config.toml
n_layer = 9
d_model = 256
n_head = 4
n_kv_head = 1
head_dim = 64
d_mlp = 512
vocab_size = 1834
activation = "gelu"
norm = "layernorm"
norm_place = "pre"
norm_eps = 1e-05
positions = "rope"
rope_base = 500000.0
rope_fraction = 0.25
qk_norm = false
attn_scale = 0.125
bias = "all"
tie_embeddings = false
parallel_block = true
init = "normal"
init_std_qkv = 0.0329
init_std_o = 0.0329
init_std_up = 0.0329
init_std_down = 0.0
optimizer = "adamw"
lr = 0.00108
lr_mult_up = 1.12
beta1 = 0.9
beta2 = 0.98
lr_head = 0.00519
warmup_steps = 539
schedule = "wsd"
decay_fraction = 0.651
decay_shape = "linear"
final_lr_fraction = 0.05
batch_tokens = 32768
seq_len = 1024
doc_mask = false
train_tokens = 184700000
steps = 5637
dataset = "wikipedia_en"
MLP neurons of a small language model. Each row is named by its layer, matrix (up: input weights) and neuron, and shows model dimensions 128-223. Each number is 128 + 32 x the weight over its row's rms, rounded and kept within 0 to 255.
After each neuron's rows, "fires on" lists the tokens most often at its 100 highest values on Wikipedia text that the model never trained on.

L2.up511 [137 120 151 131 129 130 105 166 133 108 198 137 117 160  85 112  29  99 124 128  78  99 156 107 144 166 187 162 102  97 107 112  94 146 162  61 146 114 161 149 123 127 148 161  99 102 170 138  83 107  76 101 134 130  73 145 159 100 115 136  73 120  99 133 144 126 109 180  86 140  89 173 122 170 145 152 115 125 110 108 160 119 115 123 106  71 126 148 173 103 100 130 165 133 104 142]
fires on: "age", "ality", "y", "A", "ile", "any"

L4.up215 [116  98  76 133 111 120 143  79 136 126 146 134 157  91 163 171 122 154  98  70 138 143 116 116 167 208 143 145 130 127 129  78 134 116  85 121 138 136 129 116 111  84 141 101 136 116 183 181 122  83 167 129 151 123 147 155 163  94 136  97 145 169 130 139 204 136 130  87 139 131 179 131 100 137 117 172 130 126  92 177 121 133  96 119 100  78  96  84 134 111 170 115 114 219 150 124]
fires on: " Championship", "6", "5", "I", "4", " Rober"

L4.up429 [145  88 110 214 182 148 121 148 125 121 157  65 139 112 133 120  93  97  93 190  81 146 109 154 155 133 142 193 156  87 130  78 123  78 139 149 109 139 145 105 112 150 150  77 131 124  96 169  90 145  47 126 135 165 145 134 138  79  83 135 151  92 145 141 147 129  97 151 157 163 126 139 145  87 125 121 110 221 160 166 146 131 107  85  97  85 132 142 142 125 126 116 137 141  91 127]
fires on: "ced", "ished", "ied", "ordin", "ized", "ated"

L2.up312 [130 178 130 177 137 173  93 147 130 171 154  54 150 120 158 164  99  45  92 119 126 189 114 167 118 141 125 171 133 133 146 133  74  98 150 141 119 109 131 146 219 114  80 143 132 153 152 109  85  93 115 162 113 108 109  91 176 119 135 116 169 126 167  94 100 124 121 104 145 116 140 108 180 133 131 139  97 115 127  81 139 143  83 113 161  53 103 146  81 128 103 106 124 167 116 124]
fires on: "ene", " appro", "ince", "ause", "ren", "resent"

L4.up63 [143 109  98 203 127 115 131  43 118 124 117  62 130 114 111 125 155 172 137 153 124 200 126 139 140  84 156 116 114 116 156 101  92 134 120  78 117  87 106 137  98 171 120 126  90 119 169 132 158  85 102 133 175  79  95 114 103 107 114 116 164  86 126  96 192  83 152 102 129 132  59 157  97 132  96 101 105  85 138 113 124 144  86 118 118 120 137 190 166 131 122 231  81 123  73 156]
fires on: " te", "man", "oung", "4", " first", " work"

L2.up469 [126 159  81 147 177 102  93 105 126 130 141  93  84 105 129 165 137  90 118 193  41 197 105 159 127  98 104 132 116 108 194  95  94 122 110 178 124 161 154 142 142 184  90 130 132 147  43 163  93  82 132 111 138 143 124 150 171 102 138  38 138 189 140 103 119 122 116 121 162 141  57 123  68 121 104 185 129 113 119 101 154 146  68 151 109  53 165 141 123 118 134 128  63 137  85 171]
fires on: " Pol", "gan", " year", " bus", " lead", "ept"

L2.up369 [137 161 140 228 197 136  87 176 161 118 113 129 102 110 138 171 132 116 103 110  96 190 145 173 123  82 126  83  97 113  79 141 167 142 143 136 135 139 161 111  99  88 116 103  85  86 124 162 143 143  94  46  79 153 136 176 138  74 121 223  74  71  93  75  93 114 136 200  93 109 127 159 130 198 139 142 149 147 149  92 154 147  95  90 167 132 136 136 122 124 134 172 147 163  91 119]
fires on: "ars", "wards", "ision", " death", " town"

L4.up381 [125 159 174  59  91 120 132  94 150 126 132 102 163 112 153 104  78 134 104 135 111  60  97 118  90  71 152 162 152 160 103 145  72 137 131 104 147 113 128 107  92 136 105  76  24 144 152 147 112 177 143 144 127 153 176 124 190 134 132  57 144 127 107 140 141 191 134  79 167 171 108 106 131 129 126 145 151 133  82 132 168 131 139 109 130 100 117  91 137 154 101 153 111 212 129 128]
fires on: "2", " ", "ome", "ok"

L2.up98 [139 100 154 127 112  23 170 133 136  95 101 135 115 177 125 118 146 123 118 109 109 145  97  87 179 105 135 147 122 111  86  90 190 142 138 123  68 149 102 119  66  86 143 119  98 156 126  93  91  95 131  86 131 148 120  54 163 146 135 186 147  45 151 180 111 166 154 131 134 123 126 143 142 169 140  95 205 132 106 154 116  90 149 122 154 105 128 117 139 151 171 187 194 111  94 165]
fires on: "omb", "eb", "ode", "amil", "%", "iber"

L2.up421 [164  91  86 150  89  89 117 123  85 158 134 114 143  78  85 136 131 138 104 144  81 141 142 167 140 165 167 175 121  89 125 165 117 121  70 172 126 181 136 161  73 103 174  85 111 126 159 118 112 163 114 170 163  72 163 147 160  90 148 104  82 171 146 158 128 140 185 139 108  96 147 131 130 179 154 141 205 195 100 171 167 130 106 101 123 147 130  94  73 111 189  96 169 186 162  61]
fires on: " early", "oh", "urg", " War", "ummer"

L2.up302 [103 186  84 129 172 135 176 159 115 132 121  96 124 154  94  47 108 108 128 114 131 165 174 141 128 141 147 153 145 120 156 139  80 141 129 162 128 124 150 167 110 139 115 149 164  75  80 135 109 143 105 164 123 180  73  93  96 128  92 114 151 149  80  95 184 113 166 113 139 128 127 120 155 143 122 157 113 154 101  87 193  65 115 122 136  91  70 149 112 106 111 126 163 135  66 131]
fires on: " art", "ments", "ology", " original", "ve"

L4.up190 [133 111 134 134 126 110  81 146 115 140 145 103  85 123 139  63 146 126 115  76 179 129 126 149  88 118 121 142 111 152 116  61 138 131 161 129 143  82 136  98 124 124 167 118 122 165 161 134 140  79 115 169 180 161 131 143 148 116 168 148 146  78  81 135 178 115 118 113 106 165 151 114  83 141 110 108 157 134 120 187 167 149 121  90 140 140  69  69  88 120 110 180 141 150 154 152]
fires on: "):", ":", "8", "ove", " both", "4"

L4.up155 [142 155 154 170 110 131 148 155 107 156 173 178  92  99 139 105 115 107  73 142 121 119 100 140 127 154 161 160 191  73 210 158  58 174  98 112 136 134 149 138 148 109 124 132 110 102 120 116 142 115  40 129 149 188 127 129 170 147  59 150 165 165 130 142  77 142 121 154 181 156 101 159 142 164 105 114 116 142 106 152 125 184 113 147 107 153  83 142 109 142  91 110 120 134 116  94]
fires on: "uthor", "rom", "ersonal", "wards", "ology"

L2.up275 [130 133 170 128 169 108 155  56  99 122 121 130 133 108 115 143 156 123 109  85 174 169 132  47 137 139 171  79 101 156 150 111 216 117 146  63 157 205 129 149  86  92 135 145  78 124 147 151 201 124 144 150 126 128  69  73 164 129 118 150 137 109 126 116 171 104 146  97 101 119 115 128 135 170 109 127 209 145  74 126 148 111  81 120 119  74 125 117 112 124 105 174  99 140 103 156]
fires on: "ute", "ists", "ience", "ship", " such", "ody"

L4.up419 [185 163 125 142 115  98 103  92  80  98 170 124 177 195 130 135 112 118 145 148  83 147 102 115 139 143  99 147 166 101 147  94 160 148 113  98  99 163 125 184 108 126 166  83  47 144 122 147 162 114 100 162 131 111  86 120 191 103 165 152 117 121 141 166 120 178 170 142 104 130  71 150 113 140 138  89 135 117 107 143  78 128 110 145 102 111 134 150 150 167 113 158 119 146 158 150]
fires on: ",", " school", " School", "ack", "iversity"

L4.up238 [180 166 141 153  80  74 103 122 165 104 145 127 154 163 136 186  94 118 127 162 153 118 118 135  77  85 111 124 119 151 120 112  99  81  88  82 126 160 184 151 139 101 168 117  70 144 133 162 182 152 125 162 103  75 130 122 118 165 146 201 142 133 123 130 105 171 153 141  91 151 141 140 119 167 122 167 142 104 140 124 141 161 118 105  76 134 164 160 121 142 130 145  63 113 117 111]
fires on: "s", "er", " later", "ander", " ", " November"

L2.up499 [134 178  99 163 144 181  87 152 135 153 133 137 115 197 146  76 137 107 107 178  82  78 136 133 104  91 136 148 132 128 121 197 130  79 150 147 109  89  91 154 176 131  84 128 125 117 116 112 127  95  90 144 123 133 127 161 161  86 115 100 106 109  79 112  81 171  79 102 118 131 122 132 134 187 148 112 119 148 175 129  86 120  67 144  58  42 201 117 121  97 141 123 140 196  98 105]
fires on: "ese", " z", " people", "oor", " information"

L2.up311 [113 155 208 114 147 154 137 111  91 205 138 118 128 169 181 181 163  89  87  85 148 129 118 136 138 126 105 142 143  87 119 137 166 126 166 170 154 165 123 151 112  83 134 122 154 117 152 127 109 150 230 119 102  99 139  69 108  94 179 151 119  99 182 165 105 158 111  86 116  96 114  91 153 124 104 143 126 155  68 143 195 133 137  91 167 159 156 131  31 155 112 143  98 111 132 130]
fires on: "eng", " Is", "|---|---", "ince"

L4.up285 [126 175 173 101  89 115 144  98 128 107 182 157  98 115 110 113 150 158 143 123 137 221 113  69 124 141  94 134 139  93  80 103 116 133 145 169  96 101 109 164 124  90 140  81  35 167 105 141 102 138 137  93 195 116 110 123 187  58  97 188 177  79 109 190 101  88 182 129  81 134 194 139  85 193 159 138 184 112 113 131  84 149 109 145 106 137  94 164 174  92 139 147 194 174 187  76]
fires on: ",", "i", "3", " York", " Rober"

L4.up490 [177  83 120 123 154 104 148 137 126 138 213 181 115 161 158 120 113 178 111 101 167 123 114 127 131 160 104 191 108  97 116 161 125 138 113 164 127 143 132  97 154 102 121 120 104 141 120 159 168 110  94 122 131 145 118  99 179 145 106 171 111 115  61 150 127  90 184 105  50  99 163 113 116 209 158  85 158 163 105 103 140 127 127 120 105 133 116 170 215 138 143 129 156  97 126 151]
fires on: "2", " by", "eb", " w", "ony", "erson"

L2.up119 [134 138 162 100  88 129 100 134  95 155  93 116  98 141 188 149 137 143 125 135 102 128 139  84  46  45 147 155 146 161 126 132 164 139 144 148 155 133 104 120 115 148 142 125  90  93 105 163 110 139 155  86 150 146 154 128 130 127 126  51 135  38 150 102 184 116 157 133 152 158 128 193 127 176 140 127 139 160 129 137 151  95 122 212 139  62 110 179 136  88 137 126 136 136 125 162]
fires on: "oad", " constru", " born", " died", "ington", "ipp"

L4.up427 [242 190 115 140 115 178 138 135  94 130 120 164 137 114 125 142 128 151 129 187 100  42 127 165  84 140 105 122 149 116  64 120 133 143 124  84 139 122 133 130 131 118  83 118 141 197 100 108 166 134 151 156 140 170 150 108  99 122  79  96 117  88 171 169  82 144 110 115 159 135  95 106 100  96 166 138  94 104  71 130 104 168 154 134  78 111 110 122  97 158  83  89 137 178 106 130]
fires on: "ed", "ied", ":", "aced", "ced", "red"

L2.up96 [122  97  81  97 157 131 132 137 161 136 120 126 133 114 147 116  75 186 128 168  96 137 130 133  69 120 215  89 101 125 107 124 141 136 128  98  88 131 140 148 138 124 119 126  94 178 125 170 106 100 131 111  88  76 132 128  48 100 135 196 139 138  62 143 176 113 103 157 119  98 168 175 132 109 110 133  78 213 131 160 130 116  70 110 121 140 137 121  94 160 147 151 107 107 142 112]
fires on: " Division", "inal", "oup", "che", "ies", " whe"

L2.up159 [168 177 116 129  84 144 125 140  83 123 129  73 101 122 132 161 106 129 108 101 147 127 167 135 138 113  85  64 130  56 158 117  99 169 112 120 113  77 154 118 139 192 108 123 109 176  55 196 125  89 116 114 115 103 158  96 140 155 111  74  79 118 179  93 148 160 128  94 184 169 158 130 154 142 151 117 162 114 122  84 158 168 110 189 112  84 196  96 179 112 138 154 167  76 207 167]
fires on: " German", "mer", "istor", "ubl", "amed", " Dav"

L4.up345 [140 123 113 120 161 102 154 167  94 145 131  54  88 102 110 138  64  95 156 155  75 168 175 131 148  47 119 190 152  88 117 105 128 111 142 134 141  67 113 122 155 103 102 130 102 179 140 105 152 152 140  79 137  59 133 102 113 128 151 143 126  34 130 102 120 102 143 122 142 141 150  96 148 191 184 180 143 137 126  91 140 134 149 165  67 154 109 145 104 165 150 126 191 121 121 117]
fires on: " born", "ue", "ake", "ace", "iving", "ived"

L2.up120 [134 121 146 218 104  81 111 155  74 100 140 150 119 168 114 167 132 130  67 151 177 116 171 181 100 124  92 138 126 106 154 143 138  68 140 160 139  65  92 172  93  98 111 173 151 124 118 146  81 162 148  83  80 114 153 173  96  90 126 132  59 159 150 139 136 115 133 174 131 116 153 188 108 152 123 157 134 184 196 114 123 145 151  93 130 129 142 128 129 167 153 115 141 138 159 108]
fires on: "ey", ".S", " marri", " offic", " profess", "raph"

L2.up404 [154 115 102 123  92  97  92 138 149 131 137 110 123 175 145 129 115 104 120 147  69 121 157  99 165  96 134 181 157  83 153 132 133 144 147 155 137  38 119 188 147 165 135 168 158 172 120 163 112 185 126  73 168 138 170  90  91 118 141 152 147 139 165  98 132 181 139 131  64  89 135 127 114 151 156 117 134  89  74 134  91 149  84 180 130  99 103 119  47  88  72  53 147  80 134 136]
fires on: "ound", "ik", "clud", " show", "ourt", " General"